config.yaml
num_attention_heads: 2
hidden_act: "gelu"
norm: "layernorm"
qk_norm: false
bias: "all"
parallel_block: false
optimizer: "ademamix"
lr_mult_qkv: 0.4
lr_head: 0.00648
max_grad_norm: 1.0
warmup_steps: 420
decay_fraction: 0.825
train_tokens: 179500000
MLP neurons of a small language model. Each row is named by its layer, matrix (up: input weights) and neuron, and shows model dimensions 0-191. Each number is 128 + 32 x the weight over its row's rms, rounded and kept within 0 to 255. Numbers have three digits each.
A block is one neuron, or neurons of one layer that tend to fire together. Before each block is what it responds to, as a language model described it from the Wikipedia text at the highest values.

Description: First word piece of a verb right after a person's name or he/she in biographies and plot summaries, e.g. disc(overs), stud(ied), rem(embers).
L7.up27:123093147097188137124221125162189136127149134140114098098078117203153156150216094105150098191088076181189114137104123118100115137133116138101142127116115095112151104123168095166136123128088121114123088209107092118135144160106136175075118087141110123177178143117072086117150084115165137124165191119191153110144151091061127110116107074158135112155108084117089111137138094138138133105158114090159109095137127082075134093075144141071097126142116092159149119125132119090128093142134091061158083149054106090133066171162117157157177134163129129128151121142159113165118176119176108096
L7.up91:138173131149158149130147072157181093169114122114152109067154127201128121164186128152124136121096136167160113192112167116151114141121103123143142072080172118120158161182124167157196075163130118152095111161095128114099099130121172175103080136113172133195162111123068076051130130077101115157141123110079118129100189099100118138140147161110094090154066112121110077174097139106116120106158098102150114119124155086109111145113133191055051076120097092116150164124147087073144123160073127031116119145150103114146105164118118162163101123168106178113131112163163131154153102113152141164
L7.up615:088109158146097117068116129099119142183153124148123162118104078103161095145141204100114173197069124172158141096140139106109098193145159085144156149153125125118129167134146114129118108135130073097148068165158122122107130164165154153202161140181101072185159171136097068103107112142137090116151086180128123189091099104108108161137119134159106115181103118166124133131177088110127111166107142139103103131097137084144099102062183176052137095102097142091209174178135077131076140157088112104098066107121119118106106200147127187108130117119131105169179099151121089130096135133105128137
L7.up663:166122151119117131103198114109088105144111137150124168097174095135157167083106091164159154203103155147157111143159078126152139104126160131212145176092100128159102154162155124152162096112094118100078105148088118176149114056139173103184129130183179072178123141145130096102141114112131149120087114138071113124106142068085161127117152097186147062156083151086135116127147118183092061125124125103103101107148090140162153121132135195079085083129079143107167157135137083058127134159085078115132070130136103100108142105144061158119104108127125180178174133179138133160113174115136112169

Description: First token of a new paragraph, heading or sentence after a line break or full stop, e.g. The, S(he), ==E(arly), or a blank line following a table.
L7.up104:131146118117162120130095174171145109095106085187122094185161145188096093148152176098126079187136109100112156142122147096080146128118131129124143081095164092185143056077173132077101098146134096156085114141110002098132148155134123128073104125122106097170148144146106039116117115137103180079068167104093163162112167146110120132131086116117116110155125103136103168130116130115104157120103171081163150133173161110113130166092192113120106156094154090121096113125150113098132120167160062107198114133132100109118093193132140116130143088166111116142130189159120157198165114124182106169
L7.up350:113172126082127158075085122112148120155072153152090104131110148089147121136117165186122147177156118101183185155079145105138088136172183125096159104173167072157180098124131105128112138157101139170103135106145149093098127112157130108120098080184083083124110174120077138120184132111109100146133110105152127082181125051139099112162157177092124108110080114202068161074131124089107134130111140169124176188155153052150145167142148109120115116102169123146148110141107134163166163067113103090149068089104101169136152103131124141125110136221131161131146162163128107133136141118179040098
L7.up353:131206174132127124065172195150098172149070129113107127105078174104109132124227133157143133152159103158149157094115125122160127080143151131124115152131140110197137115116090110163089132091162143159112103165125149054071154112106105169134183177173142091153092105121090115111115086089071159107126171167168134071126160040110134146153171132090085124152123129132094170086105103138126097147143124113142170174149133048153121150106118149097133092103105091139096152131083130108105161090110150075138068151119087142155129136101166098146124087126099100131166181092167140203086145119091102155
L7.up743:075179162131133144089146119111135152130106081158072112119103071143116090082147136147166092175156091097095142099146135108150124122121150139066102069128120125171150148153121148067059102126126101142136093189131087100087123125080112141120136159167168160190113206148132105156166115119104145163149120165122182126129172070131140133174114136110129115119140153160094164089123079175160088141054122127107147103168101087110093146162216136109129088043162170157144099135121072105154188111190117085110097189140130128086122099121136102106119100164135159121118146122145134132119176149213075088

Description: Tokens within a parenthetical aside right after the opening bracket, such as word pieces, years, "and" or commas, as in (née, (with RZA, (PhD, 2011).
L9.up574:075100175079188112116092104132135162042150108123071095100146162135176136163149105125090176220133148149148146103100134114112150158130102173152161149181178090114120097107127149128105042102115069092121142153156143133090089168112142118109094153120079089110144182141122174085154042104084186160160166172066154136158153172071139106130134068174110100154148088128134099118118090129128132147085162145102156080088125066116120050129164096128106169153139095112138104168082105121131083171186108109163089137129139129132149139149109109132112117145146168150100160145177122115130121109152100129

Description: Non-initial word pieces and short word starts inside longer words, such as res in Breslau, preserved, thresher, or prov in proved; also section-heading === marks.
L9.up99:144124141151149153122121171124209160137115155132181130146184121085200137137124119167072153133158110177139133124141161102147145151130133103128137099123159164156114080095139107111090139121140166161083129166112098194112142094144123140201123088113069075077113174096124143025114157120090104140147125123102127160105101106108098149140186106110163052197096124087098124035194114124178116150174100062129129178079135130097146085128128117122166136107107138145196080119105116106074124155147091136140131084041135139179127147121109130114101081104158124136129164192126154133106129140166158125

Description: The word "that" starting a complement or relative clause (said that, fact that, a method that), plus relative "which" after commas.
L3.up17:115129177126136122113115116126077176130116110210121068144138086166094160123126153119126106142155173085140190152106107119131200125050121160168134145127124131158051037126192128152126105115118084150139129113113068139166123092101138133158129129165097197119123198126086091141083070168078162126159120116132123149138075107140130164168174097154111128105181147183129109164112143143152139177125058090080156069125152185111161134101179119066106104080084150128155079154196109102144154196079094144145105121107121143147084122134092124133128104142115087144134164102128161138159124124109103144
L3.up381:082127115168059083174119167122102126145124098109115131127122166121134110180119156172133079072110165136066083159108098084127170084189119117175162115151160098130119071114153156129059122070091116168124114118136089118074164159166123080151119144116129145100128168134042176167136144086134142110139111093114113097160089115152118151156126140155120119113159153114116150113126154139133091113137179090181102133167166142094146180135052147114027085150198144149189135158142132109083072113139084072130137178136158104115156104125114078181111126189112142109112106179075113111098154120163154095
L3.up665:093214190197041114167078187116091132176175092118110132133113128092164152154086141147145099136127130147110127148110142111094108125180110057082116154145145099139126136144138186110123179054081158159118120108110100119102133169168131088082152115162110118147092126139122143144139110101108092084125118143108151156092143082074110138107164132160163099124115127112119146172139171099126074116107171120158102163129195136103090151156147154053100144161110167135145064104138124101106155149135062132197080094131179120147096090162112070125099144122115101157100067173180127098067122104170111171
L3.up764:122182143178132108100131141103126149086197193131097114140082122066178144172154175071084065108129102134139142200135141137120108173145190144062174107111139107099152111140121099111168157086051156144156150129164120167152132163111113124179161111174133139144124133158181132129115140133140148093120148141139148130072183161131148039098115117129096198122130115136143136102114142136145146190130132139175124137114173134124105142152105172144112093132100174112129069097085164150123083190110144133202119081091129149114059085130058098118138067125136121127105078150131099094132097169208151140

Description: Mostly "had" right after a subject noun (the league had, the municipality had, householder had), plus mid-word pieces (sophom-ore, symb-ol, al-most), "de" in Romance names, "No.", and "from other".
L3.up28:145135150102103104072149107155149115147117132138134056168157121199124143116136079181143156089129137074090159126166133212166132105131127085168106164135075117152144175122127117199117162175134111163130130119080119092144147156144128107147149172108135139145177150155161116121130129058099156174135142104089155109160037189148101117126092077168141150090090106076058175179137151153122144083171084143123125141151101107138144115145114124149085077115159130140133138148131122150114094060141134095025125134092140122123192110092199157116131126137157133126095138070106152163150147135141110222
L3.up132:124094090065122118135080135127152103186085176118144088152141145138123103130131082182140190106099097142093135153141101211152153063101123073201164171119098113151136150125138090190102067195197132129163119134101136140103167167085100108140175126074123191121116134142158119134130129124091199179103174091125122065143094124153070094060124115090127114097111110109089144148138089167101122110132194124062108105136149099130148148074147102106104105183174118110099134143120140140138159082142105113031155181127159109079122148147172119119151118136163130127126116089105146130159145130107105175
L3.up254:179076127142136140112126091142161136211056118103123166128153157197132154178102118157154157083093146063193146105137110172156099100099121090169101122076153165118149170122159086118105093154144103132137104176102174111127145142123164122111125149134136113136167140127132151113118138078174167124118138069127146103181067159096118167193129083132152134088121103191113144193128135136141163163136120128174161058128084111137135130157185115174133104120164094154125157152134164129113131073120145169067136118100153141084185138133210123110123210109147101099113150035094111162130166164162105145
L3.up292:160112122171142122170090104141174100065052093159108111152151128152139156123120090145073144118112111061150133138100131126152129173131160099125081132134082123129121112148131104133155089109147093174145179110121116166100152151123123146202118178182125130180144088171160180118107139081144185102107147110099166148154092144138069119165094076228145125066157086167124134170136103149105112150172184159168149107099128127141116147130079129085071120173173092163100072172103133103097090097136125178096125209084107097049147157115145085088137144124102115180106148087102114137125120168112089137

Description: Fires on the first piece of a year after a month, date, or "in" (191, 201, 2009), and on the second piece of a split word after a short start (c-ust, p-ath, acc-um).
L3.up286:108123097122105143129079134146102136133092094161166117143136109190082113140098172150113166122106109149169072137102158114095069119146099155133171114187087157123131099170063135109184121130120124076128095132127067091204092123149089123152095121105082121180076165163040121131200101138193171116255141087145132171086108139136141168148141079132126106123124092052080154138046134140152126167166124123139124157169115131165215129129119102175148160096095120110148134110137147126098137101109144150125122136128132133141135111127107132140158118111116069108113108130142191130164173135129084153
L3.up403:149147014166136121139055091166157120129095127152079100141193131204088133135112129162149099139101100123116065111103133115101095142151040082118145101184139108097134129158174109137159137155127144121209163166095123085156089161162106118132087148093069151085102158146091150097166136143086174108149166149114141160096114152079061173096117107104095115111137081143100145106070141103152155162151139084154123165122166143116130158129130066178110160119115130195136157138104122173092094113166118114151091087168160132170123141126167135151134121168116074134112120170138158128202156071132119123
L3.up476:085106115131068113146093155193134141124143116116124138119134120170097167100138114123121058161112082129127100134117152130108156143143074132165151130141107068108173139170131111087159120165146100130169116138126094119197102189168110172124156158108116155139154164147077137103140161179149191101247161159066131169114097145091096139139132104087081111152107062201092148073096108115139132184107133099106156168124057108111136162174133085127147098133116130220109139104114080109073118115158045106096127130158152157070106130131131142110103143153079134145133129134145196162183123118128109147
L3.up704:140106104143059150111098132104056142121134135161110025150187124161080115120138139128143142146107080157151061144160037096158108167086067147108173142170096126101084157141093181152116120095109148121106123102126082090129128096094146100133117179149092126115123217223061138088178094155156146104151134117208138160180125117082175158144114141093164142124119120129137143139134146113157113158153121094149078155127108174181116095137129141093094137121069132106137167091108159110135116127041122118175120158124116122102118081138112127160129140159187109129146096078134124129124165189119128149

Description: The "areer" piece of "Career" in Wikipedia biography headings (==Career==, Career information), plus "==C" heading starts and other word-piece continuations.
L3.up307:174185116111141153134082142080101089158067120182165134133121141104146148125146100078101137187102106068092102128121163036164154156116126198125062059184124143155087105172161155143165126162103112092074150170128112178168145113127138125139089073118129173145137076187156114172153124161110174156118139106175136119115135125147114139111129122127107098116091129152136114078070131131102094097101124146154105119099097121183085163110115100118104138150161102166111124151093122088113114075174181149124123244120121161082103146201119158119157144098111132140156184150129110082138129140123154054
L3.up515:112141164116096113148078165107082146164125120146118163139130109113139100133114114136182148142115105134048129137122112115102181083104066055195097134198141119092113174152157130117081103090066134127126106123113106131107113184119145110097145083094141136094150118134055103153196106153079146148114132133140098091105131080091152155070170123083132123188101212053100136097090100167106128081035085109071058135155150104107136139116151143134091157166133117101116123126101124129109128139123066144106154057189188161148091106183168122138145168130118132083146129137136120124097144128113120075
L3.up593:116176156165153136118102138117092114128161153187155169062149142120136152111183154062094150141121059121133149107154185045137178167143125169134146157135158084152145185097128183115163188186045126149120162147143158102174131152104147137076167206143123099150155123168068132162141143169078121104136114134162141120124192055143116136120166121125111120146155175145167098098105091137137173153126063123152146202150158125112141092187111141088158137147120111134140150124111110156134139175129138124192127191135119140113121176101134082124143116155128162107163159131126084062111119155174106063
L3.up738:108200154146141121140099148102057149139124157129156163139108164113162115151139130091147164140111081117058118131125091114123152061073085174124126124168108114137116191125140168133124167181070137134103116132141173123153111113151140088102122086105118133095113101140082129171120108148046163138081112069209095082094172114126138164149139131100095119110102145049131079093041143116142109116105059086113060170132141080140098161105175090136098105125122097131112122162124125155153105110131145094104168136170153189110141117058154142124170123145153065069164130174141102142109157134156194093

Description: Fires on the first word after a sentence-initial name, mostly "has" (Quenemo has, Satya has), sometimes also/was/being or table cells after names.
L9.up38:119164088108136094084143163151133129129199077140123157126116075122168141131083125104197183098138135141115201134159147186178139163106145108111135144169087106097107059117103182088146091157076180148094126104108136143108147097171104111131075150197107143098083137114127124130155051129110163172101139125136141152103057072079130137120154157124141096146085072106138114103140095099180093062167139186120139151162083107205160124115152192085160119115173117140162147094140091060139176140102103110145136128086122116189161176097084118114091141106152149096128111137140105137114177161108135123

Description: Middle or final pieces of words split into subword tokens, strongest on "t" after "r"/"n" as in shir-t, sweatshir-t, aper-t-ure, gian-t, En-t-rance.
L7.up108:110110108120148124127108193102117087093111155175118119079106107129206160147060141140118114122106191152081131112108130123184108126171121139148192050129137193199117165136240172156127151122078068079101189092126128149092180105120148122135149116132138142095164103095126178111128136096113080128129177116110121082134154114126152095119178115143163079130121125070165149123155093115062150123206113200151173140207130153152141065075143156131084103159124135123115111136147147106151105130079105118138104130141139130141119140082065136097127144148128114097183164132124155145077121113097119137
L7.up122:126153088112162121109186114099183129146134130181130170159122120127140150198085127150128144111097172135076116097146135112104177180137148109105133115144074151104100113128185089174121113183126088090123199111106154071061098079117100106128150138158098093136153154155108146142174168065058075130154123177150142106180163131111132059183154108119164126113044172122142080100114111112157116119110132166066125066144097093138133115081139171133145158144083095122081135121106130095157160098139075089108049144169150152168173135112150093172119119129140111107224137151130152116103129144103160116
L7.up160:090191141090173115138150104096115106110123132107117139150168110196143100193087135122150124132169115109083085132142103108151095089111167100141165118125154146201135116113147088104105080144129124099153210108086084193100128125115134151129128132155131044098162143086106102161172148101172128153135113105144134135140117129150121132135145168149124096099070117163138117188150119079146123082119116116072181070182145130159143070097114128147146127137090058227139069147080141094137103158166116197138088082134057115126150160105106092158182146138126171139134096158149179073080171119094125139
L7.up494:138143038140152111129088149114098115209106105140076175131147113144113105164110139137124217185147110150072211182151085140120179144140161053093163121150104070185144137107100162114110107150121132069139164132102127128147174106105102140138060136150073095135139122088167084096145126091166098077124107134144111156176136168152114136105188135126130133152107171163123108160124128111102147117075176049125124087133136121158085108074111161173086147148149125141100143147122127140168134163150111151094088115128128138130184112103118101165204109132091074084179090128161094112132090075123164108

Description: Single capital-letter first pieces, mostly R (also S, W, P, J), starting names after commas, pipes, "by" or "with": Ruben, Ronnie, Römhild.
L7.up174:072096176115123119121117151154126117113056104126141105124166131115133113116129136094154161171109150115086179123115144108124161043134150119145130119171109170172117122129120136091129073151116118091116104119091087155107088163151097204111010147149126063136114140137139163167134099099119114077200166166082160128155127083121118097062178151062086104116119095133160173169163115151118138102096161115142078111151162158141087121175141103100139129134117104144202089106133098119192138180119091120101120101104134135105096200156099143119113115211123083167162172143130181112124106151188088134
L7.up271:140154094117090134086132178160138107156120157177100058123120145183150071138119137160048207110174166112101130143150154127123140087090152080145157133171109182154112130095158098166234073065107111141096118123111097131135104120140126126147078076128134076176113135093078111128132130122091131086088140187114134151171142125123139112112135101133119050191106107198156113166145139124119150161103135144085125088085175120121070146170130106139129079115076152148177085131115157131169165144136130094065102130124106146170139195174143057150151132125166116162102130113149181137120159125123076126
L7.up595:145150164037133115122100137154126132133161138127091136133141069084107126173173107152067083101167136156154154141168094155166138083153162117091171118149110077162088120128195112112196100092094105131079145154110096117104043086137117149159111115106051114170126150160127154103096118098148128123127099203198120136139137180090115130116097121136148124151073105070145114166161084142135097104123172149092076141135189129127147112132130130092177114072147125130194084119107087090168144101129145130069087102054149173109135221120144119113167126165171151156118121105121113150182140099151117123
L7.up668:081139152126098112120120088143168155135146133166160133103122117126126088163143120124064110112179058149168165125161142067157096180139124122151121163177115090152114140147074139147096126070115087102106119178131099135150195105176103170182139130095134109165152158155111110127118086147117112130200127207147121133075083127050132131118098118138146105179051103198089151145178123115115109176160171140094136123175211107133113102101157160084137061131136167091135151145075099109100118136115149094061082059099099114157093163156147112084169102130152142112144151126151092169124080132109097102

Description: Mostly the first three digits of a four-digit year (201, 202, 199, –202), after in, a month, or a table pipe, as in "in 2015" or "2020–21"; weak scattered word fragments too.
L9.up437:176138121136086150105076149104127143093057192156146149137136133132175176137113145119117101078190129120143084105112157141150129146214122157039193122171113147128106164130158128091079146145119116140149079127098152153161182149134097150151105096173105123142060208162059107115192093115087113106145116117107134093155115142110095134146133129062162105156081091143127112150081073135180097097146111155099166099175132153142167100123134096126059109175171124061084139167100112127093187110171132099106114132166109097121126065126138162107135094160148162154168113112178141141118150101163133081

Description: First letter-piece of a word right after an opening quote, parenthesis or line break, often "h", as in "hollow", (home), (left), (PhD).
L3.up38:141147196126128132111146124086090164100133083113148115087090137164198097144198127144129161139119123098117116103071070110135156091110072140088119143144106188148192158140150098208081092133131147135169138123128114172155159140177071152097073099127125140155049190053089073155163104115108147078186166139132152159167164130085127126145075157172155119115137108143139105128107110083195132130109144108103153107127138153103129079156138128108143089110155102195175120096167065166213159138136129121144136157117133117136104127139102097100090125112126143154161194130147130137144077103125069080
L3.up197:193171137129124121133104151160135126117086113094094071151056131117129143105145107120112101164127102120132189183081074121120204084106108119120147143158173096146159098068113142186066119153103132146159093142131091128150147145093112144122089110126102112137125216104129123147133140093084251039162136113092123143186147163144145143124121119099062130178137134224135154097118122105159132100097110109106142093113146205091109107108134057157120121117146161163114153074151146163149151107103104087107113135109134136130157124119166160153211122158113130127149183143150134137162082118107078116
L3.up261:171141163123172139110164146133184168127105112141074134117056168180128124130217138130185080133134114073102146099100078122110118040169110202134111107156121151158113067108089082164055090161108161173157133135134136128132147074144086159107161127140130109143103190106143155184090143110092175118147190136134088159226156128157051099094070121109116153127172133116086107106106113066146084073104121118168115137130136138153110122187118094093125137141149130147117112108070121167133137128114116095195144123060143098131139104124125098091146168151144123135122163134141130142174106113125090128
L3.up508:141130165089141145121102108128079139116120155179092102144102158194075109105168156141122130123179073158097100158098108097101151119108057111110129142157120160114179090141145030124089130147121179173143135114134161108138089119188139174127110124127076154163065227126145108201140088098124096112166125048098118155173109124088100093137099028146104112144121130151098148175104117107145112187132152141115160164149199154171149147132157099107149155086199086123126134186079096164137119103112177095131141138109165112111114107117119070127089161132150082129134148142134138131189133149137117116

Description: Word pieces that need a continuation, such as Sant(a), profess(orship), centur(y), perf(ect), and addition(s/ally), plus % in census race figures.
L3.up12:122191117117082143096089113145078125051135116146146110080167175136117153097179204123163082115122088080172142136155114188101155130166145060131171165115150159113169183098113160128085174127097104158142107111137145105136128118122133108162190234112123066117169163124083119152086145148170120094111132119128138103179150090107068164136185111135130186161113124111124098141142129148117127168114117128117142143132141071077153096130144193153116108142117126125154193118123118150085139153116119040133109037080118112137145152064191111119110122113115163141167133073098097110147132136130080101
L3.up331:128171179124119122190130150124113142164085124157148120116128135138115155112170175146169107194164131168115117101158187160156117106126104121117096134162180093141092122146144200138159158190095133083085177130060076078142162147142103140186137110079169130123110129132140103099122121144063101125190110166161166097167168191172133159103134164122126055156093168074122103077117160116141096092072080134088130089156112126115114111069144148146139168154128179123127155080167156179188149065133105104092116111190155121152130102082131151164122168097100157157138164157130159133129140052108168141
L3.up447:132159150056110146021123123141090203075161114176112079105120151147145106085162139127137084090172121096116122151152139196178089170144099031189158145158123107114141166150131171143153222141158141149111112083106110082179143165119146157176157142086164121139127119110127104133147144171079086168157155151144098085175134132150119134143167131150130151196121174063103135131120157148126137076117082150109142101163096113097099102109139140168159125094089161134139183088137124130140113113113134107093139081101154128175136091088182181146120130127127125113087166109177105135094109096073101161
L3.up680:096173158108062111094060142109056149193166105120130140135141106135142101043116124149146131142136104110026108068140102128118125103106127088137144178155080120097100156096142146163094170157135142103113085078157144125099121108126183058099139154031094142089135108147075057164133097153056138155119115087134085145114133103128087097123152149050131131158107124052121094126121124146102097068140108122061100133101143086104137117108193145112141150104102107142114129135117083163090165132154140075104118092130154148163089116143117165144149105144130123103121125152148123146098111095040153143

Description: Relative and complement words opening a clause (which, that, wh- of whose/whom), plus word-initial capitals J or N starting names or headings, e.g. Jackman.
L9.up429:104138131145131119115075098108145153144116157163112094151088064140146111090161137136126111142137135157103124149169096120173135099139143124147143110084113096136129173123117145104173051063129155136118196154068143127138087108153113140085096157111129141087122153139127071104167055103093176059100150131153113106152174036110105164197148093145140164093172159095138157161150083096065180157123105144152193130132126160124135111148153150111101130167108151105097150176135129090088106128120068150142175102124117066120111109152049172163169091158154047185148165121128164159142074108082097156

Description: Second or middle word pieces such as -iff in sheriff, plaintiff, riffs, -igin in originated, -res in thresher; also clause-opening words like There, such, both.
L3.up94:108137106043146180151129194132149126137141105131154062161137163132140101144112092172147118110109110186141129147102095162152077140115154082136105126112168149136134133173104139110139067137124051121170171143119111159121165090069126139127138065174111142182056125099203096126165123199138120116106151166096102076093164090083123053109143085110129175150152145147108152147103126117105110097133149155078142160064167100089091091099161104132172101127072119112095110129079120090105111128157109164153069138116165099145141078102097093123090127109086151193089086115175107155182094142124110173
L3.up126:093227173129149124140166174093121128085178124173129115117142162128141097118112142118138100176129082176140126152138149111137117155106131122073091142161156124137116168126130161093157132138059089100101138162126129111175120097156142080153116076202114067172074124101151088120132138187082064097110126190154106059080162155049141153128179084086124131134133141122133126123074182117132129065121122129068103196065141086154052093098163138117196094100061124121117124133110114125119150153123106129145117153128147149130130091096102135108120154111074099129133141129195124161143085125181159160
L3.up183:111169174088137150177156109119144128126166132165137107120093101118151091134114098117123099133107094168160122119084129077132134131126183123103092145171101159143107132130107134075170088129111090076103149172106151106145107106155137117156113101133141113150077122140168088118096150186061109148105150176194093067052152080054146136136137150010101110201153144186135144111069132157107132114120138145078140158074118079178079109091178066151198103102102129083132161136093078121116148161151137170132161172157111147126077153174134128139124130112119111152171140131173087096134090110120186120
L3.up392:129232147151157155096091150121113103076163165161157133114145179108172202163124107079113120182132098093134153130118135058129149147138127165103099160130135168129159167139120144062167152134090135144145137145132124128167137135139155105163157122118125103150127108156145124151117133151129117101111130139184163088122166113077142192117208121072075085149118120146145160108105116123111105121111182119085123179110192088133074185154193091120157097154087179130124138141102112089104133183118127104156147135101131144096080133181180092126094185065118076100168123083139044056093128157158152112

Description: Word-piece right after an opening capitalized fragment, mainly the d in Abdul/Abdullahi/Abdulaziz, also Ab-bott, Ab-original, O-magh, Arth-ur.
L7.up129:141143130110192090081144092122097141115115034088144175130176142119161126175152165168085148098175193097118083141104124121185161101092177129096167153123132149181151107135120062161186109184065127149097148112096116137109099127205136148110071106178175146127121105085136096151107093153121162143144100133151131118156109119109110134105113063167116102108100149144113111144149089142168168107113142108125148102179109151106173121140144112134142076155153112151125033146084142079118102111101096052179128108072108173144197144094111076130153093112119103149161100128167204150180114130119133128
L7.up346:144142164118172106128097159172150080148160137144141095112163148123113118146153160132118163177179161067149131103176158126131149169135169189087199195098115118164127125142106108089154110105065086157182119132087052157062138072132146129133126115140121110097126095074122120170121142116055174124083127112117109123149123168132108145136175144108139113133151135120102181154125112113101146193124056069137115081148125151178117122172125098168125093118138103157138029122074084126173161139178095148137086108064129190194157151095125092086124079121137148131115190169152105120125134136090092144
L7.up400:107146132127155120093148098145081105068141145149106131077134110000188100111117064102072119109098165104098149146165145144136174165132216119157148123160114143130099129127113153109116139122134148140121193146093133131156144196090122089074103170154118128105148175173155147105129086106115143120129112173128111125129089163081110053094125102106083111128089141144146196097132130137091153099174130164099101082111099077127073152144131113134147148104118065143185113093165120134057168117154122109142102140121183167124093176097128097121067115103143074144133143109162173160154108189163125137
L7.up742:090131162142240136067168113082164154109144153133093184126135087096166072133161155147075113152116155129124165157139126126122167075136167158113159128190163138171195117128142114156132096100132079148097102143116142088065142087145146102133116104083122142143109136121129099086110104170067123154134109154087170178155103106081102111116118086157150118195074129141133143127138127063081116104094128174084115077140162069100164139135125121134154106127183152170144065083086082108149152128166144089125151113103091152134125144081190126063160159113178102122121188096147122115146169088154061130

Description: Word pieces, often a word's first part, in table column headers and section headings of sports and career articles, e.g. Premier, Competition, Playoffs, Career, Years:.
L9.up390:160139155104149172137054130121139060156119112192074145106160114144113131118176182132096143129170081129189127110117138087111153155107099118163147128123184078107130077140142112123163163110158144094117155153138142033139074089142168163090147072160131093145056138129088126125142148116118081165141153094110142129137101143083128102168125106107164107148118144183145142097174118186118049145158156156126135163092107144112186150076166190113106101100142121085132077175039121116145132155145098065072123137098130144111143135071124051151087145115117144168153118168147145195138153129120088127